From a checkpoint of a small transformer trained on Wikipedia: MLP 704 SwiGLU, RMSNorm before each block.
MLP neurons of a small language model. Each row is named by its layer, matrix (down: output weights) and neuron, and shows model dimensions 0-127. Each number is 128 + 32 x the weight over its row's rms, rounded and kept within 0 to 255. Numbers have three digits each. A neuron's up and down rows have the sign that makes its largest values positive.
A block is one neuron, or neurons of one layer that tend to fire together. After each block is what it responds to, as a language model described it from the Wikipedia text at the highest values.

L7.down67:123139053123135097180165100052135116157116121107137088098136080098088084106095105142167098121127149056120115152121119152118117127123193194175140113097118130142116127091146089112157108133111100083135080157124096158116140114108057201130130169106107123114087071135146142172075127116134103141134140053121143127125119074141126096089154094107145167113127133133079120138140116130104125166147
L7.down214:126147114165084167185135124176049170189138135073155117160149134068134087180116077115143141129127159131109144171070117173123114171130189107171103143149141116132021088125110147154149111136139134125109155161115122166125109127186103130117116112125122115107121122134122189181150096108120119112105101070119080167163127080100195100129122137081151112098129131083144102124097084106158101138122
L7.down413:131146113173139200136104117085099044089139208169113114141145116125144096137155182125148134094126120098150114135066166105075169156155141076170108148064139144151114177187098071117093165120089187105169138145141084138124136104139118095094086091153151083115137103105120177134149118093085149100151165081067099154079079141124160114165175086123107160118086076166105182116105111124137066122172
L7.down480:107141077149096170094129138110093174180115156156054134128137119137104139111101105187150137085118166110096119160108106157112142132108168062164175184178085167126130123071171105139078035126064129151135140110043148109118102138147112138140178126112168118066187182101126168110103108094078176123094125111122107191156159162137128176168148131155126086087198141060139109196116084149152158175144
L7.down508:143157099179121124172091129107112150131104043185144120113158151161168120076118116109122052098125170137123124116094184128126099079183131113116123120137085183162151147143129182122125117105107125140137110113103083141100142102129124158120133198106124129136148101138135149144110141119087141171106107161127181155128137176123171130128162137150101090174116109090132111123079151092133118195137
L7.down579:121151126142125130160137152120132114174108077113146114082173145115156111107177113136106112122070153133129161096113096179130160126142087169138133100179193123142127146103117176123116148168095177141135113147161190107083136054126151115163156151130092125182126146079065092171114126063070130165114123125133165171080123164189080122102106126169131117100136090181150139136062129194167071159142
L7.down582:120106139125122115174177181168131117092109126148110169182201118139133089107113101133074180105098094123065156121155106134123163119125133141119108153168107132167150130115128163082073125111173139088179167093095083127080110099104146119127138168122119143157128158132113067154087166164107170060098100138148115139131155166134174163204133109122134102100124147124126165124075076042153089146130
L7.down608:100096064113096121169091118155121132177119216128143114177162070153105150166153096116054071150148096122103109158096145144151197151122149115058132168111054057126139112108120182105162137135082129110140108113080087163129075170092114114157150140150137092126159159143081151147159114126091116168102130152168093181110147104123090125090069165091098170088114155179187132163146121154140107101120
Final subword pieces that finish a split word, mostly inside multiword proper names, e.g. Associate-d British Ports, Secur-ities Corp., Bellev-ue Medical College.

L9.down160:091085121086120132118083161124101132157080029059139150141120165148196154204155156177119084147126130146126181152129125093092160150137147088105124141111088167100177162133086092156149137158094158123109146141160079122115148181141173171082217089145153078127117131092121108106099091143185145109153074135063204166147121086148186154143125133160160203091098133141059150088131073141140076099168
Single digit tokens inside numbers in parentheses, especially birth/death years like (1878–1914), born 1958, and feet-inch heights.

L9.down361:144150172170128112136122084099139132115124137102177136103114156136094125148151100125155064144112147112139095066081181149161106130137160099130170150155118131105111183144089166184153134124205109105129177165125144153117126201160124099123125124180175082086121101162173111184163131094160109116135145074105112148226112152150166138137081147140118093188093098176142062161078134067155122098159
Middle subword pieces of longer words, often right after prefixes like re-, de-, ex-, un-, in-, as in re'des'ign, de'ca'ying, un'se'en.

L7.down90:155153132063119139137094119160121150188161255066109088115131158113112150134150131109098131088162146112123176120162079095095139103154124125162149129122088150145171097103149111162137128142154093168065101195146149090135141160127100116139117147185222138122103146134121188159158158097135124130117098111091135102069167129168131148105123121132100127099125132122120103156119134142151138098148
L7.down222:111137151134125083127120118086138056121128132137089124145105113152154067130107136132137114173131109116142118167171086145149106145132133098177166084113151137065164152141148115139163091104180147130103181149131066137116146117096163114136139120176135106116107065122104088092180106111122088149136120116155087132137171069206149194166171117165121079157051061152151143120136139126143080096078
L7.down357:132173081161133128117139135135014192139132214143128130108109162132083114131062136106144154114138117162084165103138080149129189139114173103125138144123118141126121175133142096117162093159134099129084149170172078109046167168127087139106162131128167149097136080121140119146108109057130144070167148165146177119208149133167056136113107174103144130110141190162113167122195106170081144129119
L7.down432:139121155166155144114130067100135116140137117146097134103055080105144139119121149134097073102045110134112150066079155103125193184134167134112167176149155058103181120042155140142165145089178064146086093116072129209126125113116170104115113183141095143148154105136130087057082147114154096119155137159112122118101187133138150109103148131117190114173106140122123092133090185149119139100144
L7.down494:173149152086166166121085116034134116121124084139104152142147165100155113050143137154111098177092121092201135155161132118089068121161111110155123115125155147132118134125145159182121065127150101109166147106151149173116165112084135102116090157183113149146158086109091150086223144142076067169152099108194120084128104129131103153177145120142076110152127110110120118123153054126096099121114
L7.down509:095140110163126142131112137074063154139119145127181089162031085124123124046131138138157153138121185103183098157139097167134124094139170105152132166115136167132142121091085150200107152118140124124157118151177143150130188108115056099163117176128147144129125071145104107078095084110089108044139114124163207145087169128141093075116136139136112172119173083174204165115148089138128178205173
L7.down545:094142094113136140145142150047115208157138089104120078112109140141177109049132080161125157177067146135101085114116117112149145096049215049143134110134053150151089114156163107141169112090100122165121121115099106092108109082132155100124191158130119206137136134136087062148108128061023144158150103129150130113131153124097181151143132134113114143108143149119143105166161131089125171122120
L7.down588:120137116141118145160110151115161099133081111088124128133162194168105062152132118152147121188122104130135137133150091092146103136092066092124114085130180091120162133109152184123125114126094106145079162180137156134166143157106167151166143115185149166118100082122094118166123073072104043129057115071114126089170154103106133151110132117113116166165074158114124123140073169096122141107100
Connectors such as and, to, en dashes and table pipes joining two parallel numbers or dates, e.g. 1960s and 1970s, 1490–1525, 1997 | 1998.

L8.down34:102061065145127153125176099140174075201126171100147170069150056138142151226181186129101167152141086178106146116198151198131162126153159088152134092192153102123149087163094153096112162139128112089117143073106094099134125123093136124118136136045091132103085149137136169107123160110074100117143073143093171138152159154150136127163116158179155147111102174149113147158176177092099089093098
L8.down117:138157157083120124209152182099102114128072026113171103160089094131124188140176099125143197133135107182089174115171156162135129083125111177172143133202172118127200105179148114115114098127090125140085119101136115156075127129123107131124122124123060158129095106135131055128145133167155140109099093183099167090128209132138106143112094119116085098148139133180133165133117187111098145112133
L8.down146:117133100184148110118079151141175141146131163112121110105109100174116173120098100085122091062092143130144130112173120138084090156140101165077066139099141107129124141100033152146142114135101097071145141168094132078129125115106168138113138137112138149148149137156096142137127099175119172157110105145102170126123112128114118102102152079061139115115155151157069132187136091088077129107093
L8.down197:102114078145136089102066077125103113162086205128154167090157129147120117115115094198093154137143120196150138098105114115171120139098143128145113087108138129145108145101060123053098193106190145159092142163143154106162103173113120111124178144147142139111111124092127127112154125187099172116126095158102179101106127077160134174178153139141171183161145113153086112104130072114137089154154
L8.down233:141098118131062149065092153135097112206183121200122146154102167187159082142124102115156067153143112112092156093126124072154117098168113130131110107128118093112113136216158112111145120144131125146147119036124132107059135120107101163075108166154077142135118134111167086101060153176155144177125187108040185127089161092088131112141129127134117148135134112106134144156136160122196187116129
L8.down344:159101074128139106176173127158107140194094144186094172179143155130181125080087117221080137185105149212102084135151122159058165078088127070098129137184129141116158146070124114139109152141147101081146149169150116123124161189113086150124173136147127188059131111173088063116115084132162183152165083134070124167113106108152144131122162170185065090113096099121131114143097197172143123131139
L8.down479:114193107148154122165090077116122156154116175137122135155096100157133135174125115117132122087145144178159109162068118083104131094137115159124127123117161055146110154151109080132137187149151131136152146112141099132169123077098171100138119104105147086125113141127128154138092027186115133141152114099136137150178126154169131177063174132175115131086178180094178116122123066103117084146155
L8.down553:050200113071098147122101093175140147074134013091101193086190144159151183114149116115190095081187133155151129126138153110093130104095191122115175148121140089152179140144154096134098110100135152159147140111154095128221169126129143196126148083121166158114083149154136162182146091110142125164109141132203089150121126110187168170060129121058145110140145114166118161189147107189151074116124
Line breaks opening a new block in Wikipedia text, such as after a section heading, before a table or list; also infobox sub-field bullets, e.g. "- • Total".

L8.down58:141125100126127184125071138102173141158115132131173095166155168135165134160144098127119119114175129062103144143119165105058114170135103111112119180106161112107092175164108158121129168147105109069124131161150144129157139107107180171193146135216177092138071101111113112108142113089091130145141154078147089126127086150134094099122186120147159081127119082092037149122068068146140125117173
L8.down105:140123096102135129130101091100168124121160123120112175143129157165119083118136128180112186067170116156122098142181101116100083127104131084163139114158123165096094166141142124145112094152093131177092192103224108147198132137127122153133114193085118095111095181109115047131131124118152165088116119063132116073062147102107140114186117091099115182139145126105126087160112136109199134148131
L8.down131:145115130089141176076060120212151072159115049174126142117117114173117081088151131115160125114134131100148105101148113127154119048106085103086128114085188141106145139165155124123075122130127157159172167094164115125228124093091122119160171114092135111176075083131155127152117134132067161070126159121107100132136128150127060113190117129110127120096092114163153173069198131125121150127127
L8.down318:133144110156103149105085147134120098121145218107105154129128154139173149089163133053115127125116092175149094149113116196118136134080095143135130134100123087097094143126138140092101110168132121118213084126102136151100140084117131178170148093157141124115149112112049123115112120153129077147155123135083108125136088144180118078127157121108157055157121090114093131142135127179170063100095
L8.down389:087145111136074167102121164121142071120196153126113126137139157143171110151133115187118132145101131142112103111147096079152093124150144097151140137095110167175186141156113157149118161114124191140120133120151187174136156131129184148117128164133124176102105130210102192091135115139153126155111100142175110087097137130118137171099125123154129172129066143148113174163098074128099161150176
L8.down494:192062117135082180156164123160127104100148136117102115147095095139132110186108159096116055138159173159161095156188115145200163084105144101169103128146128174097157175136110171160118180132124109183126066105118104097090122141137104099085091118132113158045190128128101178089117150072166166144185161090149177158154136135127139080131107171135112193164150170143147161079112128085154144102099
L8.down515:198105076123123135144128103122146114140170054131121140157125175150129162138161120065131143184096087138178091069092077091147172063159122150150117134065158180110154108170135117169103126183090160142121125156134146131086157139096163132160149115168138154130099133081062113117114116123090152119110197117106106100154115180122145162172080114149097129129043149119147137136121129112164109124101
L8.down555:097176104137132167084159129072104142115124179086129141147111160146139137104111163142128111180121076090147093128146089087133184114111095118193132093043150123183117139145182121170158160119125110144157128117168122096146088106207121122123099108130158127107134085120131176186104167114112195125125125083155092140129091167100094099140090098147072137138120098089168132171159108184145074145126
Space or first digit beginning a date number after born, on, or a month name, as in born 24 July, on 7 July, May 24, 1981.

L8.down9:130171083123137166152151195131096131153195173152106140114126139097105112160120127194132074099156111079068166145138195160172077161156143200177112071190139111141118070105142134120204129123118151145097094087105156107165146115136088160137161167128132104155120125121084142118079113099099123145127132115108129154104108129115080128136234154089107109152141079124148135108123137123106112125116
L8.down27:067089150113088120156129149141107143167148057124087151129131128170114100138129135162142077130059133155160108122104105109167100170132068099111095090089095126107098105094178084078162085094170113139082099148135087153080091038128137104170165128142189141127123068161119176141116123097229093117118097142140106077118135072116079127142123146137128108087093094120104155161133119063153143099133
L8.down267:137164071114123168102117135116064114153119118148143093130138108096112091142162120137161136144107118169101129064172132117125122151192170133130143102100174140133152215129140159159154124122148114136131133096112164084042072116213114083175119216134142161112145104118143133099138128116180154169121164132169144134178112163111125116143143166122171162199057154160096107107106187072090139097190
L8.down321:123106119188083108178138117120177127115140162140116110134127150123135123147147113162143142114061130091137114137065166164149130131135089175112094141156173171105123086081182178147175092088171131074094127075152132123129099092102171096155133158149158129133132162061087114071148180130099165157113125194111111126070099104122115110104137076091019120192092176130179140161152120120143186166155
L8.down340:073101125061077146127148130043139109068181135161160164105130115149110095107149159146147123111068159097111143137169147162167186124111132077175092134128081187159118098121183109105110196093142102084093146155081182130109095117106152087154108158114183107141173138086150120056114104162121086106089159090144148099128128099116143137144089131153111098086131190113125140143093131139147076158130
L8.down347:151162101143100141145077111094138102030104112115138154124125143066183089097166128168143162156139153097180109216065098111144062120117174117157116129146111130071146159157164099094125141071148095140112102180107156122094175132160098100153132100152144153131125102126162153089065138150138150190099132122068124173161089165144143133142109142151102125106130131140121178087089164141074149133105
L8.down474:076128135097122071145152154116133142150088147125114210101146092119112144114127157068147060168139152146118121153109132138184110141183113169173112144123112163157135170145163111124116117090151153107188107161108064144113105138193143091088113112167162151101165166153125186095158098125140082158123088077147099165078173143149129140162061104111141081153079110165115040140116094100151138111145
L8.down610:093148131143154164141171113140123093148148132129143135154119111073117131167155132078132133140113157111109095068109174156118127167116092109129092088156180146097101157131106154111159169150082084114079151135069198106137085177124141155137195146123149149088136103117104173165144144142126198095121110150179102168134104113158127094125123092117129098118126105136096097146097134176133136141169
Fires mostly on "and" or a comma joining two nouns or verb phrases, as in "absorption and distribution", "copper, lead and zinc", "Culture and Society".

L7.down261:131088103171039150151136066121171117130162022089172143145181167056129102127178136153174161120153088116108104149110141202166156151156105096094234136158157098124161119116116119153136128136138155140116120173093101112134166074130143165132111185159068107140141126067147087136128090077164130102144112120106119172192112176170139139151112100161099124141161150159208110136133104141153143132135
L7.down450:143121076171137147151160135156111128136139085115158103150137081111090130082116139173139156042091139154080089055099122090143119194124151158127127120114123147138199107187139075162137149148106142175134107148075072102154112146148171141148071172132095134075144185165127141127115112068169142122103058110145085117089067190128107122122133150141111110149120125131144141112137127123105103085089
L7.down474:154147130152141138107096105133136133098157082146165158090113150137149124162111138129093141168177119141117132057121075124095168204110143068096163177176090095042147136137165140173119135089100117118116121078158089168137105107140079176143111104126093110086133103101188102106131183099118160132175156106166151151165133146113055123108105050128064127143136114137140150142112204090179095109145
L7.down517:173156109104131132155213123112154164117153000131109079140158124143145083127128135103154095064165111110121172122122183162132187152131127143160148143143165092134114126096156162082127108128133148093125125142156134161212123098151135133137141118155047140112146141139122166174127152105185101085123128173106143132170141122098121141108159109156096182178094094113148108087163186099128128092125
L7.down551:105195113138074163168120156159139158161112001112088148131112173151067154168085109112150112116116108143119112096167145097142141093114128147172145143145158167120166145166170134137091200122126120138196184091135091157143100162117079102124157123140045116070132104178108113153127111134133078121121057084136135109130177172183109141139152131159140129158138111169169151156120086091117096174071
L7.down627:143139112117126152151157119149112134154108065141145167153164153161144131105125085160162124078090084174110155141088118135158158164109163126117153170157117143058199117075101107150141165162066161132157122109116139117133120145078162123164132147168037149164159124155156135146069101154164127069147119102086086143130152113171154179167077087197113139099069126176091079118136127130169130052125
L7.down651:100159126131129121142126086130124120139160019094113155125199118160117165088185089123163105144149140148104159101078147146193082078111151157159134137168150151157213168151121151129131100073137161083157120059142094139147148156067130154135128090173075142080108144138137133129095113117153124161102115137116115173121176113125139086112117134149094109087120147170147171142160126116106175073110
L7.down657:145132065136122191111184073084160163155128034206125098169105178108155065144115064103207124142163124173106151105116124186132130148158145147181096090153132099133131154133109100123125196112138167148089078121060100122191042128169160087152117096131068109167167123095125166097168184140115160086092135135124067132156103106156158115134155118173090127093097082141124162103200145114119154105122
The second newline of a blank line that ends a prose paragraph, just before a new paragraph or a section heading such as ==Early life== or In.

L8.down41:184163136100165110100130059151133124144093133148138122083132115112174113107148093094141105134087114178115090146069172117114152104187092106102154145083154055098133161129135157141181130109171131171097148088118175198152167155129162150134128132102129151103150088145069077113155152152122131172195185092113154155154107160134124143119139112103142115161088140147160104122143076048122131157114
L8.down176:108183132087081121197121073110180173104190005144121197088158119166158155120110094153146129171129114080076163093093130127175127143123154140094137188138161171097108091150125111117091112077132104116126142133165065123082146128134148131104138138150112090145117125131195102103099089159115127134055093088091146141118137100131197081155113080120098134169186118076118111135076116172098136151139
L8.down209:122136117163092090115123123183128169152169175113121082148159055152080181129142139104069137111185152166129148093127158143177098092165149122152159140103111129139155118121083127116175132109166113180130176139145144151107119169145091151138176088135199133129137140109105147069159138103120150064185098130068056144090143144090118103140154142113180106096123129065156148101150121089125133072128
L8.down274:093142116133137150133158072116136079150143186103167121216154071126222156124190152098131177151127151123154128137171116104101174095191191099118133122112123106117071102111111119107104160136190112111078139143156106159150123109142153085089098144096154139139154104177126085142146178147147098167109117106100150086089156102106159141115096206174162165128154143103133154149036157147187121141137
L8.down357:132110141174075116092106157106193115114113212102140117118161161194114109095156110119132061093096139089119167118121165160131125142133153072133122112081107165162165114078139123086074138162101144146107146118188088184082155100095117120120065117160108097180089076124107197086125100160118150160126116095109080063063110152087115146161156079087153081136149122104121133096096158087135170087168
L8.down385:108162104092165151127096071110135159097159181156120109063078185141110147096085089103082136144192063083108187150099202162130168106100154107124148086169112113155155120125166190163186113098062124109135136180081100098167112163132130179162083157153110172143127101136113153149067123123213099107130107119072142137120150130134148085065108151067119115160118098120081130117114114134085120143142
L8.down638:157068121153115082111122155138148102162093132138114094154110068178045147138151091155179114155090135150171144156148173156165117130125146157125083156110196094106145169162101124195121119119092094137091144138106148127158135144116123155097132164132153124076108119129175122140142144130149127075173088089132076114121142086134133167119096165158129057144113177105115166143148130161082149088128
L8.down687:076159097138092157084154115205139184121191129131151119169139126155156191115077081137141070112134115129137152142093180113103114105159129164147120190086082068168108149075125128133120105084124144179124138149169098158137144173175127175101164111122115159188156122186143121138094093175140063190109112122136118118119137153109113132124110153129156074106138122133094116169102145072143097100070
Fires on word-internal pieces right after a prefix piece (ob-s-olete, insuff-ic-ient, ex-pi-red, post-pon-ed), and on "that"/"each" after prepositions (at that time, from that).

L7.down68:134119133159119114128152126168186085179096133116098129100130120077127138073165102140185172043140142127118082109110101114113128118130107120172104200126126221149094146080089145136101125134161065118162156181130141139122150158142174166159157122162090147107153184093169155142118139146126147085110104104087100110143142156082106179089212132169129078129174110118155151139129153102095154172119
L7.down105:064118120131139130154107089165135180147155168135164198111114122186120168106101121090111079096124072150170136070104095153144133122158110049096147182184183109084160184067051136128130093147131111080135105183140114173085137157160094121102117075160117056109200130140135085114139130183099109103128123137115110065170055129134141187178073132166163111085165093194153103093161154171115178156077
L7.down135:106076116155125140106179086193129090136127086161181136098101114150127075158116122085123047131129069100176102135123139147080121143155178161140096122117156156083131098170080152078130114179103057198106174173072115125089138133089109137142119129144144012143146097139137128173109122159141106064118102086091109085167161172093117118158135112131137126138114065132145088124173103108073112166082
L7.down180:122123199127172163140144099118150075124141217055129096150125137134167088145127131094120170118114144164103111125081101172131101160170192111113148122112063128158057108112158140121163133093123162113121132165170089124094098125143135162060123138161162162138149152167102137179146109145140089143112181078114121133075067123088156093187124165144100091176164194130113210071169179130103096076059
L7.down285:146155170162117120088145051134141082138073108085154136082104107166141155147144189101073112105132147191130117063186103105148102121143139137112164141173101166099082082139124196148155094093116154167141140214127129130112157098104143162132164100121068136077122135165155096149166186144189112080143165095128084154200099129157101098150124193042122121067071097107115145143169100139082143131130
L7.down335:178079123135117075094171151123114118091130133153148163146073070150086111183147111145164071115111125170096116086147107205081121136134143104151101147131146124124079163153111192164104122157129114126175150125163149181100137185132108171100103132170118129174134140128109085137132129116187175125106136127152115132133143128087162138115112110133129120185132162157093052178159179142161162156088
L7.down447:097150149105138121134118069149162178126124229157141108167156094130112121144058116113089109126132147097127060123100062105128107155089134059094074135129176110161111109110134128115104172161140134117134125125114112116179074166166088086129075137136141044145119212156100075100133158185175129111069107105140131121125063142141139161097097109157157098143133094148202132096108150091144117113147
L7.down561:180153132229151087108091127096152094092078110092069098176147141092183149135143164111148101131136135122126127098161171155061173137132103177099137124139067089115134175148148085122161187084144082191137124120177162118141102121116173148091074091144100135122103098114165194097107110157126166082057182161142166140130135123144129142155159167175126159175124110135133119199135099088124103102096
Short middle fragments of longer split words, coming right after prefix pieces like dis-, en-, in-, con-, un-, sub-, as in dis-pa-tched, En-vi-ronment, incom-pet-ent.

L9.down179:129130140073109104169114097096116164133102103098126186114121073086125157114132132156115152074099098093144088083126132127118119082087167123194168106085171067142097109085145145155129094123159127130156116108102110114119149067144157105148104148090152145175103104158153167140160149137165100142153149116199200130125155151124140120153128073173132159092085154154200116114074131138213101116177
Fires on "and" or a comma right after the first of paired modifiers or nouns, e.g. political and security, residential and commercial, Ukrainian, Belarusian; weaker on list-entry hyphens and word pieces.

L8.down55:141098075154106093141102113157127146159107092078104146041097165063118105126159125105095169127093179147112173136123165193094100088163168114148127169133087113115181080122140190119134086128115104086193127112097154112138091087114115151065156142103098069158111109072207157168157173137064143144128099169087097114090092072165089101142078106089079170122096105035129162109140131122102136159131
L8.down284:152127105115198131195134168138164152154094134112164177123102127126164126128132140149115134205133134090048165162083124143138087140127122120144092131110115126108138139083149180076142132126114162148157120132103190100147177121138120128141104144114126094134162137142101095084158099081127096116129114169148083186181114134110106149112114118182090138074141161165102106102129094083111112126105
L8.down368:141108183155053129193085074102119185128118095107124077108156099182145101155151129133079177184129174140133110079146156122121185133110129117153078153186169109089151162186206104097142144106150157093114127154129109087107171075156120067174174152145173133161078125122082100145161166072132134140178096152157176132129148165143154116117101115132106124145086173109100112149061123128128043100149
L8.down392:140105084123045106138027156129151133161108173167180159214158126144171076150112205172103166145149128148108113130082156132154091131143135110155172125149135167111131141142182116077126120143162107118183185148071120106126129122135122092084081102151150132147107105147110134125126118091128153110141135142089177176094106164126082112126144195126116113143099121157172155114128062074059077116123
L8.down401:097138153109135096172122210083080142129109113092119099133117155128111144103118230109100128152078102092069162112097136122171154075162112177119082125127110142101177139155152143153161115201129118165102126125127133048142161093155168094075110100098169108123130121077074141082128142073110164122157101103132164181160136133148113083095159141110076067132039207096076119127110104091129173037133
L8.down459:153173149107125145179166233120138091156147153141134154172140109157098111144141113079155193137150106129138124138129149159113155118166160106129118124186149143112134158098127123068115114080171102117178076134074125155145152107130135165170106071180096089103121177156128125146134128082097093097080086140129101155122142138070132154121126110157176117139065149137130148130205072086121096092105
L8.down521:186142130128153165132122120148113115086156112092146094151146171113105159161168097100150193074112174118132150139107053084162151117166104135152169158155173118116171123233126113112124093156170082177182100030152127099089096115092186138103148140130159133126077155160067172114110039118141058075181102105168130142123096160093201097071092102145128120158135101107158125092115131133104098177106
L8.down585:166158115121200106195075193081123181140108066098186120139135167192128040157069136106085065120128076139094169147132143152091109131155066140123095128155181192086180148101166114078141054083134110092143158101131119123100133137167134154167129184146133100152150094108145122141112138119099090160164101113109174172157105160141095088140137080118145161143134131105170165187131100138068105096132
Tokens in the middle of capitalized proper titles and names, mostly small words like of, for, with, and after the first word: Handful of Tansy, Praying for Time, Still Life With Woodpecker.

L9.down373:111124145100127148144122126112111176187132041147089111142108141141139143080126091084147162155125111115121139186116126121130166180070182147135121125107189082155181125129168111122147170155184137156221097118099129099128048158120139185064111124133126119160140127115117082102125142116115111170173123106122106165131108155125148138104102069191109134174169057155133082120100140118108127131149
The second newline of a blank line between Wikipedia paragraphs, lists or infoboxes, just before a heading (==Death==), table, or new paragraph.